Weights of a small transformer language model: learned positions, 901M tokens.
MLP neurons of a small language model. Each row is named by its layer, matrix (down: output weights) and neuron, and shows model dimensions 373-500. Each number is 500 + 40 x the weight over its row's rms, rounded and kept within 0 to 999. Numbers have three digits each.
A block is one neuron, or neurons of one layer that tend to fire together. After each block is what it responds to, as a language model described it from the Wikipedia text at the highest values.

L10.down1483:504520490469494464462519505493489505512491467469461506479615421531503525484510497528450546534469450475510473469517514487587564454492502463516485453544488475449580506514585482472563498498502527508519568568544454524578467466469546501462454454496475472459400503533488495424538432511539527475483489439496487459430512491536482453544489570471478511534478569520453494497491465474515520575545
Line breaks in Wikipedia markup, mainly right after section headings like ==Awards== or ==History==, also ending table rows, list items, and opening quotes before song titles.

L8.down222:447552483461552453415493489469514539473462488521476465502454490489506490452568422454490460441513415450476475455547537562485486493499471544506454479508412474437500554418510433473534453504551414513481520502488546518501476424515520494454441540493503537513454486537468517539482454461509552498522547433482546437500448512511469469563526577533447518463447476493421503493499477512484547441517
L8.down1143:503526446442461510547477488468563494520471572455493543535509529518474459489503453474500516517467493526502535489538480504454504547505565475502516452571429441530523554481502542494489563532490473512492550477449505562520511487443531521536498480527489487526513460494542498520554473456515518463561540546529582504533512482492341527514419517517536487558477467375544525552505492460482557477470
L8.down1241:414572529559482475452527526542528543466511453479567441508519528447510454479449454464588470460533502541472509372464585511461458452485430548481472466520538378539504551517487549429530485519505458475500543516496435510507509538560456587425460494476494504466448486501541476552474513482421460503572471442452535462535454493513520523531524497502508556503486561482508485476480461560471555475496
L8.down1374:424440446450473487545519505480498538542506493426576513459556513540418445498475493504519555465425505475465483541440494487540555522528453495468521463494518535552428519514467511477476551594487467546442466576501504476538597499481591479490500543449531484478501496514447489500510456557511502507482512462536450512473511507555517478488502417561488489501445562462508560528514482467463469523522
The line break right after a wiki section heading (==Honours==, ===2024===), plus first tokens of table rows or list items.

L10.down1519:506455495454476516504550533457523458544512509455585515459471459519536478525490525524447481442579479482457527448484518469457519582550532517483487509580488482468518540458524567480555501467516455536473566486550527546487469509503400554452509558464429493549472503524562427587392564531491405502500484469521427535518572471513531517456487477535521542538475509489499525508513470455508500510496
Tokens inside wiki section headings (Sound·track, Cast, Game·play, closing =), plus table | separators before empty cells.

L5.down355:500523497561473509537460537485498493498530507448451486517462493492501418473501452537471566507529442464554490486493482479477542537579420511479501532457547456561472412525522503477468506571496493518497527579356531483515493497536540523527534430545457503470438591510526435457501484558464495466434561550521500454478538471463456539482550528528466521508597525486482545465582507531544483545546
L5.down448:518511521453460477433478635588539528516516496523504474428530499524452464460462486462529512509444514491507494459493461534591429493480468481504509497523463457577500539495535430503466450473485500454515516481492518489614470511531549451534526459455511570521512530468498529528520464539558487468458512523511521461546437515530500518480423532550448574499560587512589469518524521513517534520489
L5.down563:533457535445492490560483474475490506558525509517440496480513477576462552535529421470516518550517507441474489407523489458414549490439466454551497513450535484505476464509516516572517534421540506475493457537472535539502452469481515469476447456497537529525553512457534521500549541437539534526571516562533415502415456578479508510543583470502511487543487534528525576513542458499450466429500
L5.down594:471508597477453491453531457491473441534468506576502475529512541483480539502473484527504494515459531544557444414497505516469437553523549499485485520525432478572452577555449492495483480443517503450457490530500504444390540460506517479482546478451462574440489499548602474523589487443474512577468458481574521586539516447513535535436504535537569470516500485512570532517544546460508493460452
L5.down676:505515588552502569471483450441426459525533545543494562501527488514419475555520457456397563481537424536505499435570562564478404532534475497405420477501533480488454561487482438539581558407474458511485497506521489545407460543457483556527517514565404462469476484604512466512552517509471542457537504544555508537467523468520510525495532488353502541500488544515547509514555539568498493523384
L5.down701:531549465488519477545498472510469468489514483596494506510555496482463413422482569536554567566563525438533482455524496544506460516471555442461469523541523513477489517512466504525541468558538521475545462472523500421426518448466567439531427447560456579503449462526511389500503489591529463480557525553540504539479505532548474533481557476438473484497569569463543473515498543467511531536429
L5.down939:513547454493501504511492518558485524545481543534567489534468440451453519491399491517448465468612443522490512439593516529513487497433565518440389514564491523506494465517446500574457492512486475445459448558535537525468513567523580458488444569590590531395511487519521553575535497549548537476475481475493547486480463515473456478559547435551531514547480474481510499475452525474425448559520
L5.down1090:532489530526508528454431528441580543545484472475568556480532497464511504470501544462447513528513512553531493431571525502510512527512530520474487510547518447511537557556505529522461509506515492554513453473479476456564506523509507487568472505475435546492484553528507508521523491531474456517512555474580494524514522453480471557549516558509483489494445601511469488413557548450535452559466
L5.down1284:491449536451424532494494532445508513533542486480480466575506537436555576500528450531450480527498537513517460408478470438453499528465442414506509511528461531524474521501527509525456455515491500475468443556486483514496521471491405516500550510565500470464529568368453509505509480430532516503459528492472549486482502523465523538411453505519568450518531485509472486484518518519504532455502
L5.down1353:560505418533488535473471510529510496503533527579518508558508554519527448476462509554539490545514515512524555433515497534491493454502506413506531505488499555511436473513580426477437531515432477434493545477509501490517511518438470459512526441451482537561500434451464487491497482517536510542394550406470555413473522511528475457412458463457524584492550488485521485530473518471487520505485
L5.down1543:498434593542483563468460497541440441546461496481496544562463476473501548509431508495401444516394483481519444384516496410543514487484482534473506492537572453492437525499568538422488459540565549541495509525511496550472547507460541513555496516466524497497474481503568510525467482502482488514569460480567545585471534517458504506462481503501561448468530448521495544481532518473479528534525
L5.down1616:492498529506518546475521506482569537512483517549560492471460457520510481474455462443516503492527527551481460438473544525446480454490502465500555543603490495497435506443391524451469539588495495505460521539510544520520449495493460461541522473423429509505486583531481470478490416539519520482510458481488480558568527421567508464425513476540521502489545473491502472499559538492522533565543
L5.down1664:531451518454540538495593516476429484480502482532485510514546524488487537476517513439511565467479536459527458435547471493431571496508472480519501491556546551495473506481537534483411477538574495446466504467556503524547515462524470458511533483515510544475555484464542469549373516510486511504573478567599457502465511495464507551477523527432504468506591494462485493513489544545525420452474
L5.down1761:489446458519438496444415464463458541500525538478459528497511528536516500547514504525531511443463551427495568457543512427440453506463450515571545490520541537573558500502451481459502519479496445470530531492500471525547486489529440509522446545536514428519564491505539437456404539410482556604530516481527480456498511474454518508517466575548462421485482438456427485489505503557519501454476
L5.down1854:535560486506478502567499573608554455439534486450455502555499535548496509570448447532493465524576468496454538460489506551494511451447497501502441512422483513468578487610506426564443516531527566495461449453542518459483526501475523551478481436479473506477487479477562557463542479478522457485495569493496504457530455607509484495521475550577505450521439515420498607398502560524488538518457
L5.down1889:520546559500595480470514505528468549520495502480516458536577554473463506402539583503440583489550484550474527457540545532478473473507545480517516561499538464460403535462506554560516459517502502481499536514496490564471538478482539444559585514547472569399493513473502478541528482578499497386471487495438549445512572508496465537485520436464509510507491437501404485547508536511487532514509
Inner fragments of words split into pieces, often after prefixes like un-, as in un-be-aten, un-us-ual, exc-elle-nt, plus compound hyphens (best-selling) and "as" in "as well as".

L5.down11:511512449524515542494562473529502494495516556437488549486493539528477463519512479498513462545441508452475512425505458426494584536493525575522493540478516472529566489476562530472477590518461532475474509481537460422525493507517518527466457429557527486531530471497539498637481500476453549509557482413548553478508500510518447513501397479485558463441460505542509507533468467488502572540450
L5.down119:481558539581480487500465578513487521422484489503534461498471548491517484538458535512554493489454513467460493397569544436530496483546503470565499501500496476538507550506512455476495461449414523538445477501543522464480448469513448449451512513508482527464575522518404436506484541521508569461518561499502398474559535492409521446444426509503549466501467549582478549486473440521487474493580
L5.down216:443479483488498466500477526444559558491516481547472574460467503472553593560544497503555444506544491515492425466471523486492512453504469466532526474552485503565519475509496594480545506520528467535472488513498547490492506397528494466482561450479575450496468513426479495449489468553542518484522466568460540491509466495455527485464513525524463460437490586444559521460408521472556439520477
L5.down417:538490497450577550536595450508598495462486509495463434456471524525442451523485466428473507525500434490522522499467520481542523472506506540524498558443406530437429516510432540531494635576424461516544522473491510524538502426467396491471454503458485516488497536550502496514517516560560446455549476473442531551494477498554515488539499429437464522490551578478592525543541490568456478501466
L5.down494:456458487505520606493495509469449493521509494468503472501526536527428517500516516500524499397458460453467479492549502420546560519499500511460566482394486572496515522484507465548471530552489478516432535547511506467528542487509536539480484533505449468509390509626551571480509464497407497535544491418510471481457554539548488540467463507506466557519453481570478472517546501499492431549488
L5.down528:478524554482570549506483447468556531514489548514427512493496500444450520513564445415477458550497503489507431425537502503558496412514461445527442437504522548557472499494495425455475467522399488456465534497511486572480462484450488524499464440475459466475578506567516498538536468562521505515459437494445560540578500461406547489498468453491471520529501512566558496485494516537452504510422
L5.down633:467458517537558435462559507568532466471527532527497491468460538563474440447506483545541410525486455402509424494473525477484478482484489485496489502509540453503461536510500491504469450508548495525530536518477519511474538511493505578469457520504499579472571561465467460488499503501530523452501539478437442458469609475510498437483532426499517536486553488549541517557479455597467537521440
L5.down677:479543514524481539473511483483503524482580516471462488459503492358503556538466468536551481469519475482534467453532543522544474524533512621479493502469518486546529428521528450581523497499393544453515552500537523566469511478527552551436509500494548450474447490553484530490511499468513529441510467470519516500499479423481466473500525564538498475494477542559463538466524526546504487537529
L5.down736:509500486448500558547523498546434504504487500463571511561564563477448548494462500472584497389463543511505568473513496415504508470557535528507513495432539535479491564561632473485517512509509449560451464477519512480520505417478550484513445514527521520495511468568547540532493508506484449499500509409464540456461512501506494557555421536516497562493473488582453446515558500431454471554494
L5.down937:496462493480531438515515525495437480428497478477488552469408547441493518529478570496532560460494533499502540432507528463571466374532486492527456490485519540515411516487522499462541540506499571499493518497531546463534446504482481525451490545529499543502565484499481494506531465463478554503589495484421507460463416521456527486464441526489482471516561461513553450468454429500520494473499
L5.down1000:471480466465518454541473519458517470511473558472515531495526521499518538512431496503492513506469555484495488554547451514429492495522446420484475467601526555518473477493540396485525489481424519544509486531518568571500477535456519435526462470505467501478582435558466446507517548451544545492505522512505505565450462576443539506502466447476539521511523450504520523490500468579495588447425
L5.down1029:545483537540553507548462475492443533495491557505436609511423471464470454500491554509557428508559532559502459389573499498441492427505407397577425531520488542538487537439526454442479523590474501456499508467565475506464536509477455457509484497487518573478590594591488467515500540492495501566505502492491468585497461557424557504527448467481498445521479481557479515562478470491462535526441
L5.down1098:470563440531534430514504438458447468529526482459461593486542558466513519518508534590591519489595439526565461473496479462455436431512522505590465485468540524582501468482517537496512540547446512515558522524506510440500537517514524469512514491489546496504550542428507478493516485506493470519512484566411504451474521475453420466557458513504454468455529532523435492453437510427482458520508
L5.down1204:483524520516456462484579444513498509501503515461494549571503568467456496555449502550466507460453489515517501449464498501509514451618502486467466507515542534544507565401524492550553620456462420501563517521456532479526550530472512492465510571532502523519539453471495424484513478452492567491478520524488434512462412547486448532548507531533515477520474477555562502540507484506534554486502
L5.down1237:472466422469501581541511388476514521501511485497422560525542529494465509558484503444457494544470523521480435425476504508500408493535455512464476439530501588599474552509486440502500501502386443452523536460513512551470428533495527469550455413489472513530473546569479417526518484530536525475520506503548482551471569521467503510473483434437522476516463485583505453533483556532517560423448
L5.down1936:495514537535482457494485561505435539498514503514552439424472564425494456541515435486579534523438446522483479460535570475561570461567520594483512582491540509549443530496533478544407534485528488620521479466477533440501540504503514508542453446484508514493466486501504431530524494547545492477545477444484481518531471442518474523542470629485445401451524577481521512494535519452500501471493
Pipe separators and line breaks that set off cells and rows in Wikipedia tables, especially the first header cell (Party |, Stage |, Pos |) and the starts of rows.

L10.down1069:497468567468488512514490491411481490490484467507509499560513473501542563505512503528486518488473494497432518464409483454474421576500543482475578532613529481488631493488468546500527527517515473535491495450550527568536527530474489578501443589505479566491504502508529511429498485543467445462454386483523537510484497562482529481504498496512493516505428472519555544465528486433500523489518
Opening or middle pieces of words split into several tokens, often after is/was/be, e.g. cor(related), arr(anged), monot-yp(-ic), un(released).

L8.down66:504502536480584469439501479576498495426509492513495494516467456485475532461464563497528558565466518551480517421499513516474502545487561519508488521531476548460435455476492465527458592478522482529483493537507487481474406452526513537441511511541476441470453513489548446556497508466439490484444490475457521476522578507537494502525535562457502468515463458498513524558485439521536528560421
L8.down309:472496519536442496483518491521488473458554504466476459532530549505502466442472475418534507549514457513538493479476549511512447538498499497470452558482506467604582447560556502509463506483509448551499578518549492550521539524517474475418463478457468551506532506539523496487548479530547540533563520513511573507499480494548525519528539463499539456414487506521449430508437510527471499496443
L8.down1166:492513467534498561533517542556511469549524557483547549563539476496458517514502585494487525490434462467499501407476483595496447506505495509466475431541532510429555545552570534505470513461495496537475509477603525432418509523467488522574514558457524555492476496482565501537521435477472445531525501465450462535545515528476611476543457452580572490416502460479555443534511471510505491533499
L8.down2034:466430573510453497529535526512477464475469488536531536510502541523451471459473560502584479497573509458549497370437524558474434429506506492451534574506548524587509485496433460389533467543459538493506491433536495448443437507471519448492473533532544544489539528458476441571531504536502548534471542501471513500456554537518510452437435541499436525493521456504576523514477474564472481532487
Word pieces inside negative contractions in quoted speech or first-person text (did-n-'t, don-'-t), plus modals like can, would, and mid-word fragments.

L8.down709:491545498479475519511458384430552464488375423544496523534502523483484535467514462462575549476525506478497432557512476499555424466516552485505530526557515455497508601581512522527532500484471509551453568498513493514564462508544466500505452433589524472484511510539517476539488493497532478490552544500436501493459521506452469531428574525456542542456476558482487494591552434497439504509501
L8.down922:516451445483464501522469393441537480504519450558463482445500440491531508389486483484476520453526538555437486609515567580530413511481577537540469515515474538516485491501531511463450444522532445506516552447524524483445435495518525526498483513538520461486518484506493561536511494445538508483447524468489567438547469475486519585455528480515497519500433480448498489547509434435439475537500
L8.down1280:427502453454485519559451420481507514505406446529463529533538494443467589473491485491567506474556532479439434524509469471491482497531492533478495505601540551506541616494543465526569503492513530487459498496507484534514528498539502488520511512534522459440497536440498483501515440468526514477474603528452521507434505564439505500512536514398546479544507468524550531568557476457423544535514
L8.down1905:524532500525472507525505492446528477475498449511480523520549452402502448526463458489505547573526544473516455495478500476537496539559524466526532499527453488494513620512512519516528423435483482550432501516531513597489444491614515560472528506573542514452508493476559457505482523484487483563556549540463569431479496573561471482517509469473529522560501537488516412609495521501426579533471
Periods ending a factual sentence in Wikipedia prose, usually one ending in a name, place, date or list, as in Romania. or 2021.

L10.down392:475555547493513496482422512467457465541410457520488492498482491515533544470523481531528535516447467522501452228505544465496494528511434499460479510473539512507524541511503532448538503485449516550524504525499460537474542466495520514512550441579538516559494496451574508475469488470495516489513469478492466499499481482493554481528441497514537526843455551530466466453479454487506501515515
Sentence-ending periods and the first token or word piece of the next sentence, paragraph or list item in expository prose, such as In, Al(most), Inc(reases).

L8.down121:485570540495463467498439494558445537510484551468532525496517501494497463531487474509498500429538535462555514420504504513585540480459480465455491413519486565498488473553540478441455475566534521482431529458572500504553521512420578479461502444424544479492502503581548434541538559455567508477528462494496539512480539469493537499446420462567466489471487519511487502542487476540482496563471
L8.down322:502445564531548566484543453473542438482440500539507538478528467497491503532521463542536404473415425506570455553522530565518429514464514495519479547554468546478449500440502499471492538542488469534488483587481479470496537491511459502522453557546470554455463435526542508546515414501427466511511428501482489500550483457531600517535546536562517532498452453515493521524532461445481546505480
L8.down757:481539514558546548590494503507487555492479461467466460468531518505507444569543483578479484557502475407495543466443512541510511465474496511589518496517514498529488524515489532456488499537521556468518523452531492512504427505468494545596522523456457553469489485508475490377545512437539535514586546454513452553456541457523525562488485528547522447569498585540538561554433507448471583477469
L8.down953:541455572489510487484485493488462546525559505461498468467511547462462530504497607486462525487482492477563590459428559490533454527542505521519490528522487584515506527524504511441499453525447481553433467478493516572546467487522470478480490470532449501438503539529506535530515463450483552482425526422444448554460490504443576473446498560533576522444472475496562505527458481507449533507438
Opening pipe or first-cell token right after a line break in wiki tables, such as rank numbers 2, 10, 22, or header words Year, Party.

L5.down112:518550548480497485499545582428485525503454558495540537523517517516489416575466519514513518456476538466514507465501520561503509538515489483509520506566454416535482414501482471518482585511481440477527477482406503543507443456506455493459472557489507477522506519486550556492475517540504485521548482444537471382498487556430505495507549513504541422517485457473594478496512567520497529458500
L5.down133:497490523445455453485502549458497530531503448515487475541522518536454448540515565550533571531460479430503539511490522527477459452484523481523513514512514507549516430544492514452539469501494470478495433451486512536480516579492524529481453564488474462506482519489446489528531529547524492405443484529511504501472464574534479463572515518517568504486546473464532518504554533547562468513491
L5.down295:491531446501480496490516477499402504571517404531499461513446541467479490474580545490550566578472533449597474520517432514492436515477590508514486467488482498518473492588477483540541405502519527465522477416486514479514519518514528443534504471493542513497514466452483493465505470521480560400561518462512528477536567526496440553521528488448557504506485487480482466539452494456580537511434
L5.down387:504538459506538459520528537532503461463496495519468509491595502524439523494544506525586521518495511462504499459517483483511551558506508519477450454501469574482498518497499522525547472460475536467542504572518510506451535560559585453574545459494569528584496465494558521502528557512511526384559429510505528479406538564509483479574507488478481495498459539528559542484490473537477553522501
L5.down678:451500506509551425547465542510450473530547512518433452435559455408545436513477484511561452512471519546458466393498560571419508449483430525493466493569545508554551494498467484457477510501532530476479539521518520495478513491495509544511511512452536492430543532456478548542445481498554491561570428521456480581514464515466514488503511553463508472480537457469475504489570522463543462463473
L5.down735:435564436462497531463517582434460456496501566472505571459497495494395546412483479495556515465500458484544490377545468477512539498484500471454534553541538496435446505506462518529511498501570507472488486520529466455488447489457533532483539482481463539492472489501509465531543561536495494455569506484514447536478455501500492490503522469491508473498549506507478542541524479455458505445466
L5.down922:501538493472486499445564497507480466556445471524518462426446484594471514502515419425504491431532475497511488669523480497514525487477546556576575541492519435601525491511470517488460503462529503529437547455505469569516514470512488496492519527495503492514474511517523530505451571489510444490454484458436481505498494550501508518405530482526458511484569491533461584584502444477586512506532
L5.down978:477501452449529434517477518555572494420512493538529511457464492478524527511449594519492470478526501541504455607499471468429471552466507496538559579533481502534432514516546492547460520445432510460476488483496528509540529440540516529488470533480529488478506568485453533464531475519577488507583429509478560417529554458495516456506545528542521458498484488510515564544423440481466511500533
L5.down1138:508571466480478478447505539625472539515517512567480424517473465492456547495455456541588477489502587436580514549520487574544485475463514511505439510476424500517540579514542511510471447523444526513462478499491485442547478412514514496582478484480544503508475566479513529538413447553500495501464508473489473420549478496509526512592561480518470475497501515487491458496462536454453534501436
L5.down1480:447521489497491487427477528532477473494519533508514519469522495591490530456518478488500470470541480446493554478489472467468516477500587481533491520497534508524452466487502521537542484537559434474539509479546505473451475509456430532465455623491495402525456483483500527522484486547501568533478461467532489412399461535460441533479526518551434488431546442509555508548514406427521497536488
L5.down1497:555519496486495477581509486447527501483513504485510447483478544515507547541455525427530462464532493435391500557536561533476463486563494537475517497518517480465455481468438485575491508522531501496467422414519490486467476558500518566486513570495481470468518466458483501569539473523474493516512469479438507508489472447496483464462614464480500549475528590520566562478463427490584469521452
L5.down1610:505505487408527504463576441499462467517485426592501505527477546498484501474533492406502491522543454440532424659483511416587577547504538577541527521524471479513511513472519553468420496513559518516529471480468540389436497489514503518550458460531505440572482556509547563514478485488531519459539518523463509516490537515523495514403521532521534516408539532430531516486519490519535451540546
L5.down1823:503600431495470463530406536542476506481455574507585524480521485496548488495509436433523532508573479468530478485552441477422425524500549493477462475516548446464514486517552366539506546517457544463469527497567493453483401504534475610539577507534482515465482453489535442439480448550468534527529532507480483460545516503427413520406418481395475477471471480521517493592526520527512483561498
L5.down1857:497574415479565475596505532457500485494486489500437470498505525460439475500507611538523426472496505487485412595466423491500452495523542539467472553523485505459429495511511534535503514517440458528462513412569537501526518609455520534526463436463488512457547533540522481482538513514512543475481463555458516492516506516511507493536488525542547505479497521531467468518522486545447461528507
L5.down1924:437493475402559505538536582493534473457457521457464433528501525531408495493518494518546495522508507485518446442449542539526447484517536472517459510470487497513550540503504500483491493537541443461436517506499544540541515445475488524566487480446576415476479538458512475459515481519497545428461509491546522528475559572497471503431516443478455463513562538543553477515517475547534532537477
L5.down2030:475548443530534459474457476445515484545471523491488486486462486431501527565458555504474432520559577473522489570468551512448444475525504555456485449571502548520511483514481521474464461554457486529466495495519552472528531528553467536479474575511552501554552525434504552552556573497454458554458504528460507576512457560507462545545507472491570448479536498442461484461503472464543497440562
The first word of a new sentence following a period mid-paragraph, mostly The, He, His, It, In, or an opening quote.